python train.py --hidden_size=320 --head_dim=64 --intermediate_size=1920 --norm_place="pre" --norm_eps=1e-06 --rope_theta=10400.0 --rope_fraction=0.5 --attn_scale=0.125 --bias="none" --init_std_up=0.0273 --beta1=0.9 --max_grad_norm=0.5 --decay_fraction=0.583 --decay_shape="sqrt" --max_seq_len=512
MLP neurons of a small language model. Each row is named by its layer, matrix (up: input weights) and neuron, and shows model dimensions 64-319. Each number is 128 + 32 x the weight over its row's rms, rounded and kept within 0 to 255. Numbers have three digits each.
After each neuron's rows, "fires after" lists the tokens most often just before its 100 highest values on Wikipedia text that the model never trained on. A number after a token or word is its count.

L6.up1436:088134197163091135058120114099186171158107135143139112135157114082135161170075111109082086175160111136147137137141038108166066105102197116122137175107172112097138101151151111191115205118133144067124109037180129142135093144170122113113154169164128137143180153116101123111107168145131138112083150177099172100125177143140132080119083082141103148105158170101169113112170099137139125168162108151118096169180122088109149100116132056148108104113095139147110115127132155148143046121150162085103130082136105181150190181142074159117105146086192151102110085140100108112163151067165087153120133126150150198112114167153112119124140128110160146124123111141057082160055139108099159135077151123109211155108187129113154115162105097139173097121076153122132176163105120109080061118170118
fires after: " was" 22, " were" 11, " is" 10, " been" 4, " are" 4

L11.up1845:104135070152093116127128154043157089206139102192096116144069103069109097110118146187086068124083143193145141150178129118157134184110116127093152095125166143156109157112146129171106124161079124119140129146085142095165129181137087100154120105149118152160157149142198128099125107191135091160075141137127065131116142135119126095133100162131198113037109108121140115114106139086076137190160137145076119155066141157050133123151170096091134136163105133170159155102126125162110152130137145163118139127165160112156122125111121134163117140105134145100155159121055134133149142111107139101135122144071147101171161105114085147121187130137154130113090116106041163127153135115101181171196181077093096181121137116122178148166123142146131156098146131144147110074110115152135095101045130
fires after: " as" 35, "," 25, " the" 7, "s" 4, " so" 4

L6.up263:144207083124141174148116159136131105151167123156127178185114157143093111080105104113085122138131031199115130098137091148075099146046169118115119099084128087067143200125167146167060144172109136146149161079093137137109123159105142165061119157090176136237108138103113133101152124167133142113098122160127077089152104172171098136182120094149161153103132111132130107140151117168185088191151164146091152112113132099042118125116130120095113112156088116174144131113113105189111069137159199105114150131152120132124095142145138136179104085156163125165091062079097116130149177099106103124130054125135135135157146157095094156111180124099118133082133112117131102078123119126079140145122204123139123154147170178159130091146118060121147126094167190133146102136104100101102114101119153
fires after: " |" 20, " the" 12, " was" 11, "," 6, " is" 4, " were" 4

L6.up797:125136089097184149061063140125199093103124156072181144184216141125113135118100083094138092130116139022123145118151095174143173139120166093117064123112148152124113163103163129150083132102104083158134163105090159068141187117132113169114142099139137146119115114083135111127078106140152150120163110148065097102161113131185114123105149153174138128166162131134094160118149086132073122148176154131165126151192142162098138126166113158089165109175107128166162119145112132131148149128132172135106104084079091122093122084134112134076125122152155121110174097182138195131088099105114121148174122117153068138184129149157137105092139165111109073057153153102154109080093138158147060147134147137202083130120120102080106136085125088149109123071167140107175162129167147142068070169131110
fires after: " |" 18, "–" 16, " a" 15, " who" 4, "=" 4

L6.up279:141111158123151111098090150093096101093126097130102197189103098172135146105089123067126141139127068090153081096157131148142097149114163142168097126141086122087069215123110167121150113155123147144184123102094100021168113091103129166107103096099167151132086126133105110102083105086190125097107141120100191070157105048145127159134159166162146172119146134117098125137119128050128191161152122094117103130105119123161183099129156116123125172145160154129139048169106071097165184114107138111147122162138048192124136096152117151080117165128159122134178122184192106124125086100112071117162142132153175127160123134100153124152173135106062155068141135147118197105138096205077191162129154108162134126175107129114096100147090098127107112139126109094113131137111111073126114111077069
fires after: " the" 29, " The" 12, " a" 11, "=" 4, "The" 4, " had" 4

L6.up646:102096134124107134111093086157165106061135132087137162141174075161134149148157132145140082153142094121091027154101096119091155213090139115111157114194138111138082126117085124133083126151114168144151132092121111093106165116076174185148101160112156151088183113086104169122092105174111171105141102140156155132144158167145088142149146169116097170155143145090123140089162107138155122155130126121113159128120139154104147116125139086154119125139075155154122133174116134141149122112132182077058096132140115174116128052178152131114184144151163151048169121142189077130137110114076163078146132130108192163145136137098121119172113159121097130142060122116127105142114110147095140141146166084139107133169120144140164151163092045124142050168124195126098107104125102136142078133145070
fires after: " the" 37, " |" 22, " a" 4

L6.up126:139126114127169138148130136143098094076079146060103124132145106125072121148158136059108131198130113145076142109140129117136140110118141115087176081133158144139075180137083178156115147135120168076126150147135179103161107122105159115133157170080146138145046126127090177108076126179074124145130123177139159152116112123146171124088131117100157129094143116130092172119081125149135207131139119156118120122015117201089118124168133135166198174135200138088131125134100115176135145142136153144110202173127129133179144120134135079107132129135172128161072098114200097120184105131112116085155120110121047127139139079174144126159123105095120101159098135103093096067208116190101136056166138128112160142150113144106125156132167128157159045190136103133119116140133095179170121106101124
fires after: "  " 62, "." 5

L11.up25:105113165116113114203107088047093080124148131084180156172105126097113120163089178159169107140172163084224159081136136156088159150112109190077119134172117090105139130113127131188096188144117155097165081136119137150107135158179130140129050149152156088130178138083099116078124133109096159142098173130114140117150102150099112045177139131118087156118139136132091124118147097117116108149128095028169123110111167155170144094104141187182109095130110155139124160138109213098127108131091137079109172145156147101088200099129121147098160129057188102123115119072143081129191225116079099093105148095141097114168104117123139067149113121092125092148084097154138160166108143131146186146128128174122164156061152123197166118165127107172064137104128120104116103111099125185136088082143126
fires after: "_" 12, "f" 12, "b" 12, "}" 8, "m" 6, "n" 6

L11.up1464:074125125096114201144083197105121144124118119135118117145162140105116116084171145084187080125124121146145111095096166106070097118127033165097086157153128167147165163130183157148142119101131121095148145144153162149154137132085109151168151076134137149090132059129046127122139088110117144130079166146111056115147111121086103072122125096177148140145191059116088069108092090140150139153114146156160158145048100123093127127070173125135122122118102168165147197143151208088152112119098090123149141124168094082166107093079159164188131146118176123144085114142122116105114062110118103150133129144124113168120134139091104136110080109139139070133098160146060137120105185067176156065160166161152133126158151141146120141148128175171117162105122144114103132101143204149174093128126063
fires after: "_" 23, "}" 12, "^" 11, "f" 7

L11.up349:116102133152176109081117117128116143081125158103091167165164155153100079115129172086079156196153147108147126181144123079126097150085155154123159084100126132193097166138137186049139131080132109127113153162172141162135113115091170129118119202112160107180115149101135188187094037094133157181100185138099109100184116120131166139099174152155182114136144111141111137109100083127125191134128161149178136100107120109050102080100120139175117166132163138082087148069104091192106098131104141144075119172129140201111096149145100143047102138155174138128167157111101151105152098193129172078176113083153135053115141133095100149129154111141179101195108154075098129108200093122085120088087146142164091138104153127139122169121115100182088103124103131106122136144155152146140104115118111
fires after: "." 34, " |" 27, ")" 26